{"num_attention_heads": 4, "num_key_value_heads": 4, "norm": "rmsnorm", "positions": "learned", "attn_scale": 0.0884, "bias": "none", "init_std_down": 0.0029, "optimizer": "cautious_adamw", "weight_decay": 0.095, "warmup_steps": 333, "max_seq_len": 1024, "doc_mask": false}
MLP neurons of a small language model. Each row is named by its layer, matrix (gate and up: input weights; down: output weights) and neuron, and shows model dimensions 0-191. Each number is 500 + 25 x the weight over its row's rms, rounded and kept within 0 to 999. Numbers have three digits each. A neuron's up and down rows have the sign that makes its largest values positive.
After each neuron's rows, "fires on" lists the tokens most often at its 100 highest values on Wikipedia text that the model never trained on. A number after a token or word is its count.

L4.gate444:490527521531472509494491533480429528503505480492511530535494491502490493539536483484466508459477494543488484529516519466512501530516485537493493498518486503483489486496512508496497490506504445485469523480526539523495527514522478480454485545516467529502490460518498485506469494462487527538519487513517540506516489494498481498503493485487480471536478512509484494496534494468486499511463533524489475516516460504522532475515503499502547487501493536462479499525521517541476517529497508517514527515469508482527577437579496468499512520494508470488457559510484570546488448530482519469
L4.up444:476503538544476514508471505495470567490516484504528541490557495477475496477541509494500505455495552523482470570529448484478467507530490520514474513517508522489473474528502468499488491501509479497493527489472472502543523533518498498490514497509503527496524494521472504480462492475491514535505506549479521487498500491489521549498501470474468465547492536494510500446506481490546500508451506506531493509531470502517518480516467500504520515490523493482508479496529481566467538526524516538523522512476514506523547487525502471529536508501506532494447544480465549492497447533494486482
L4.down444:453488502493502523519567529514493471475511494530506509506509528519500511486487506540494531494503540519488462501510514513485495481521452481513510505518499508473487524536494476515506497518499488508497483506514432552529513510487496489534497520523461514502473495530481515525533465500464492496523509535475515485475489522525528542458461516475480450538521451510569485470512490511504540510479517509485518526507514500509448461501499532472465545486520520507484515484529511487482493492517508541506507517480500478520449513478510486516519493534501524511457525464536453469493458516474484479
fires on: ":" 45, "," 9, " " 7, " –" 5, " o" 4

L4.gate264:514468558494501561481519493509488511478466487538466493473553510485485469479513474490470496508456505524472481527488484510522457483536484492521516521482499474533494488443471503476526481518514488466496532487460525444490510548514465464486471483524493473545511524462520521523468508466494496516503543514506478510536499496526487496488500468513518548508409489485459543513499486487493468483478487451498474522495483504474550504494493495493506476498495548463483473512500481556499503499499477510511515472467485530559523470493527471494505490488503488491506500517526543545515515470474517504
L4.up264:496516499473518532494537513539537501465482492520480495516578531490499506473484482508528492501545497525499492530509460528538521443527465466517527518508494509498469468478512489458522441573485510434503491463496553462493494505492503494552478482518504532510498527500497487447482482495495527494509491499527485510461501542501517493531489512502489502469442492495457509437492479513495461451488476424505493502482515551471542507468489478505498536491496496459431466467470491503498508463537494520520506494506512495516503479504475479463528482540497536479480495486491508505527517489481536496
L4.down264:529541521478549533475508527542465497495492575489476498528508488506497533472530492494517486494485562494452501552539499500494495498527474477483466466474479495472517484493478477503506511483497491456511553452485478485475551490512483492504472487510523484493528505474475523459468520560518519470506479506519504510511492529509451459495436485478515546505494524513487524471507487481508476472486526497523512531543481530538509495495481479465472506510499509494508483462483453502494519489527529522490523515498522504527538542515484526480503489500487478503483481466495506495507515513499494504
fires on: " |" 50, " |  | C" 11, " |  |" 7, "," 4

L8.gate102:491458527508536524466528485456513485514504486501469511522535518488487505519515537482518509489463458503515475498457515490526507530515489512483504483472543505514524488509484475518517546485477459502446556518525516492515519462508491527488503501516452482483502544494544518532487458477462467462495513468476553473491522491511451510514514556478508510484482541502520499482511478503550523502509463489531524497500503481488526506492493506467497534485470472466522469511544444503500447525492508483554524545547482502537528484529506479509490510501485499490487499536512494534497515552566516483
L8.up102:514514481518496559505545505455488516488474475526459529515536500485503521500538499488507502473495497497506510488480523524540471528562479503494487537517533528515468464534524518520499505522516464483495513441482531504470538491520510517491506484483461516514504502486515545541496507501479498502476545483496558543477534504505526548502500491468529496474530515472529526529467496453486521540478497483511520464533491500504529512481508523547551501560476530446500465511518504479474510509505511491491460496468487464490480541477522489522493513484549505478455525525531538489473489533501471487
L8.down102:488509510514463523488504493465505467482490483504497536514506490435476493477472505488488571440474506495481453489527535492490518507485512491489472464483497505483445476487471495548482493530464499478549477524544473512460499526509481509527489501487471507476479488517492508487533491517482482504533516525491479532448494461509495532449468474510494552537517523518531491502476496502460499523518499462456504491545506443494471495478480479509485477474556548494477446529522542507462542461506456515470535511509503496506517509477495479540500480507489511498511508519471494498513483489466458482
fires on: "," 29, "." 26, "°" 18, ":" 15, "′" 12

L3.gate218:479536506505459491450506506529455526503501504514481476499488476527536449488485475496536502483519479461548472466443499517471496514520498537486476528514526478473447502491513460493517490485533505534523527467501497478514487487532456520495523496497484522535453501505509508484538483484456469495507538496479521479488503498538517512467494506487515503524485524485536510522512487510452496513498482451494497470480471480511549512456512481512504501472469524512495506546498500519508507474497475477538538499556498477459516522482510483540512525491491451559508526485453532479534530486520518504
L3.up218:509545528513532526513514514536514492519517490462457482498482547490459503488489474508480521512574495508518519502501483466523461469483458488505461504476520510466512513475545508497474520515497505514490528495484486483494492510489486485508536458487511556467485459494472535454507485498453483510535498508524469521485521542521511492514469485506529489479560454468488493542462472513488544495522531491489515501451481522519510500488574482517527506475517482485433483507488485490451489469511454457494501519471498504517483507474459504496500493492487456499549508526499520492506504497506487516
L3.down218:508543460504496461519496532514532470507527510490498519466499526532510510504509532496476513453485514498527549526474492482508510521550548479502458466502505510514468519513473505478522492478535486499482486486446546485489489523471489511497521489494510500521518503531510439505470513508508504498487497512527543517489486516523513521518514489511500485508566511492541482495489514520505502431482521513517478484464432533475484480468508490485544467519483521496508523492529521469523492475501546528526507544460538493476480530533500506481472509502493501479526490539530451513485472505450493551
fires on: "ate" 21, " se" 13, "-s" 7, "ine" 7, "os" 6, "ass" 6

L5.gate34:483467494519481499492455546453448528502495481488536500512463479489532510520483529495489505496495542541494488529537478470505485510497516511477525474537488544508478516501551523497496505470491489527470504468497539477463494473515506522485481496511492505476476459494519477538469497482501480524464579475477521558485510516498490489506599485501479483529530476520545519468505536505511462513522575486493469448470511503549481498501513499456489520511501524554500512474517520509492484520480525457509538491557490520521504527525528511509525485548480469501505522516469453500529470514505492519
L5.up34:506503484477498485491483532456520532500468504509500513484471505498489512508519536498463451485489540467501494509510514515459504523532515521506515491482492482517492519512518532474506485538505493492509531485458485517506471477522500476454499487505489526511501530556520487481497482556481488511464516537547516487507497469521522500512541499513436503491531476552516508459537503497511508488537543524527497520486520507487475443507510486494518463541510539511491540477490513499479460509459483456508493444490485496483481476521544491537472523538472476505532494560501519527513497530521503531
L5.down34:492489457492482480524479460534540559538523504519514475512486521507441479505499471501497482505449491496462498538442475472542484479505479482507499498516459542469499497527473506513509451509481508519524518518502528527482492523508495515485496498493502500482537501479498489486499519522494487508493530514548484518477515519586448509499472478525512479472496509526491459463452489529501503489496484543510519539515478477479517518492478445518439491520486517492502492475489510455495521506505507501482491485521523497473487455510482466479537531480516475482483478531488515475497518464523495499
fires on: ")" 15, "s" 13, "-" 8, "a" 6, "–" 5, " " 5

L6.gate221:501479494541460530498483487511541500525522505519481517516499472508516540529491482498476486533506501496496492556474535445502515553457555522547568494494535490512522503500491491477525468511476494526476519511528518454514499468540465546499513508474479502518479526531519504485464515497494460480515513491542490469505503520472460491491476509484504555491521504470491532493514508494531494454497499473458502528523494519517534532522534478513469464524513475506504524523528482520497470537500549469548528470499425516543511476539563464502488488507483487504505538506509501477507525486551503470
L6.up221:510474489491503463475478515454502486512499472509516455493491465448477492493514495494526484487436436492466483485490509506491501519502535507467502511459502487498559494511464513525508502479490495510496512494508484489509524531531480560429480485468469498540546488485460545511531502493497523487523515502493547507496501524551505482509462547538480504490482534492515510509515524469531476485494514479505485505518508456497485525507533492494513477507505517473506518525453497487479515512527537508494503528491502502508461475459516446521509483505505525494509520532531448482495507484500517487
L6.down221:508465505486525491470509539460505503475481503505522454476520556482495512520499504493490488491516489553498487527517499488499502487451515448495508502504490527515479489524505495520467486507484468476513530484504542476488496451492541470497546512508494481495462522471519461472463515516489487510502528480459523502498495498498449517532534495505499442519471480515494520462468484507503512502474530474473540477504475543489516522537526482466470511519522498537495471501547458519517510590544500530511472464473513508575494505519501531511480517461468485473533507470552463521466523449523506510
fires on: " |" 34, " | " 14, "is" 9, "." 6, "el" 4

L4.gate229:518490512485461528428514491514513531489488474526462517511559546520488509512501521490502504474458547491504530492488500503475446523494542508505516499481521495483466509473512497495539498563475489498529478514482498486509515489506450500506507500498486523503544482516510517534479509447487506532492497478542510515510502532489497553531456490514469502459455525465475490452514542450516485464470493482495495477487450564478469500550507476515507496506530490486477488486473495497476497502527540511511513507513494499500507471528511478490476498541502534500462514510480478498477459515523453493
L4.up229:501506500513466545475528515520501528488505495496471525496521527515454525517513502498524472509501512487508533498523463510514464516462494512515527506512543527490508511465506538490502492553510487484513511493469481453529480506492483546504521485507515510492562482522464509506483513478511495523502469506593533468527501541485541512523517514519453492469478502498451514468505481442509500478478480548515431473505455539500449524538506459512514495467481498522483488477487506462491474503560517513503535506525486531469562471513529464491503501521538515479444515510466505517484484526505476494
L4.down229:504491495506531525532466535444442457466489499472483493511505493459551522455487491501464483519515510551499481493505497473519490489483498501480461458514496473523502476501504506485493501473524499481471524453488494484484513486497515514495489514520470477482462496472507451498484503553481496462470509560444499506522522516540474465452479490465505474526539476491538509499520437536523534510537518463534560541530509465508500503473486515485500502503537495510505506517551522481515505501492499482504508495487555496504517540485476468482508494532502485536524498426481488504499500512480517496
fires on: " –" 27, " |" 10, " | " 8, " | G" 5

L8.gate106:523502508513512511508491517489464473514512468486462536507501544488510521486504501496493488502521491554493494517539464496522524542498498499464527492510514493529462499521509503509510511503508513521446476448520492442499507475456512478480435527505450479502534465480538490562534488505481494481484464482470538473500468511517526525455533492473521499476508441558579508522494518516470515532510528493506512501514537513519541499497533538505517534489514467492511516491438472491498462513499438524498571433518505474488497484519496544501523562508468498530480509540485463484482503516510501469
L8.up106:464467486467526499541485504519510539450493500508457499512512517527497515548498572504498515524503498507515484454540470518503502546565507545467521481479473492451490492521524503496566465496495506478532485497475466502499535475526508456490494516470503483467486534495506479525506487509516496477489498510522513469493487501486505508509453472460517512501498512502503495531492512516453507463513527512491508556468497506497484439469463550457501522492499517514483553535524484523528507477469466503495545512519473492541511527503515500477464509489465461523519527528483514479483541480523480517
L8.down106:508506471542527495503488514532500464490517513506475492531503493520527550486515463502537469465484531494468470491499492490490476476465476478464490543455459501527481503492511482476481494524528504475503523528497521520460521511509494515431463466502516492557498504507467538531481471488462483520522479542544455536473496519533507515532503505521504459493498517498483497499512501476510484506468483502478513493516505517537493483520512474554457552479479509491468511532476531513475500436500473494498474478471518527506488485532529508553477496560503508487499469481485493505547493516487504500
fires on: ", " 28, "–" 16, "-" 16, "/" 8, " " 8, "." 6

L5.gate648:497517482492483510521474511502502519480463519532518442493501521498538462508514484499506458480498553459484506510500535493513463486528476543520490516485471506485478473514492454516523474499544534434473495491538514462490538449502480510509512472510450478494489475470510503513466489480482501467476524485526500495513501484473484553476478469486453507484515522449505506477552549503502499515483508511488502514547487525503473493486478554563502476476479534507478496471466482530509482525509478504509564498541462498488488543483526528517489525549503464521517499523499548497491491519508490478
L5.up648:487522508510504487479477504476521535494499514497465480501470495506481524528496498504492510451549480483506466532480553525480429518476538487520517500526463544514493509525486456486515514530498499553497456487513555536523473502471486532515499465485484533494491453521531477485477459502517490552551482515467514522489512523513512494515450469541546528481483519507506533487484512469488490485473491490495484528492492538511500536484537508496528533518485481499459452519524539490509485518501515486507519461467506484518478508492526546517543544492550489496477504543516556508517502500491482488
L5.down648:496483492507517535503489483498487519472504485500499464464509505504479504511494537504532517510494497503484480523495512475533531466490488508474479533494507522494489530499499534427494507490502514474517500502515515470469477520471502497519517504487473525522501470452489477516496488485464492473473529539481510562487500488503547498534517533527481468492533469530530523502499494507499524513476511521496538578494511505504502470533535472482507559500523537497472539492527477496459517493488540478499469548510547517475535505565501452464474518470468482518447492469542542492501520492480516485
fires on: "'s" 58, "ass" 11, "u" 5

L4.gate542:521492513531536488504502494485455460495520496480480433516538549493496462458498477495477511460490492518490483456531527514535507495490507538501477531504526499500475496505484512502498518492501488459488468518498510526520529538493476457515467441527526516518511475488533488534495495477511492490530526516513503511540495500503477471461510487456501479528504512491503527545474472517500511481503512482489562499498501537475513546502515494512518544488552469473492478497474477489505517549448508512517487526455495508520483537451496497458528534485501411482509555479488535543478512495507521498
L4.up542:471507524506491468524448486521521488509535506505503445508504509501539506458532456495481491483498507520471472500482544485525524476506542539478536494480523524489474508518513530481499461469500485475500495490553528516511512481514494497485515489513491498516480523473554508509526506509531493520532495472527489485522488498492476525533483499497471463521446519509511506490514458518487486466534507511472511484496483521513492551504466528511474524516528510509458486509482533475491556537525513526498500553493513498503490537466495454461538528505521495452528505478521533512493540478537517522
L4.down542:519509481459508502468481531536494520494462555509501502544495511511514472472505527537517561539489503447531516510528493497504505514506464549446490444544492418529489531470506479518489508518530507545508478553575507516513502514502456498501476516485506495506498500478493525533505518501516494488502501495476461490492490549469463480476497470517486520459519493516466493488459475477473548466540496490455479526519527469514476473518502452490465471476482521487489547489463505504548531490491535517490524549481479482500485530503476541483468493437502492549478496461473469482503515466536480477
fires on: " |" 42, " or" 12, " |  |" 4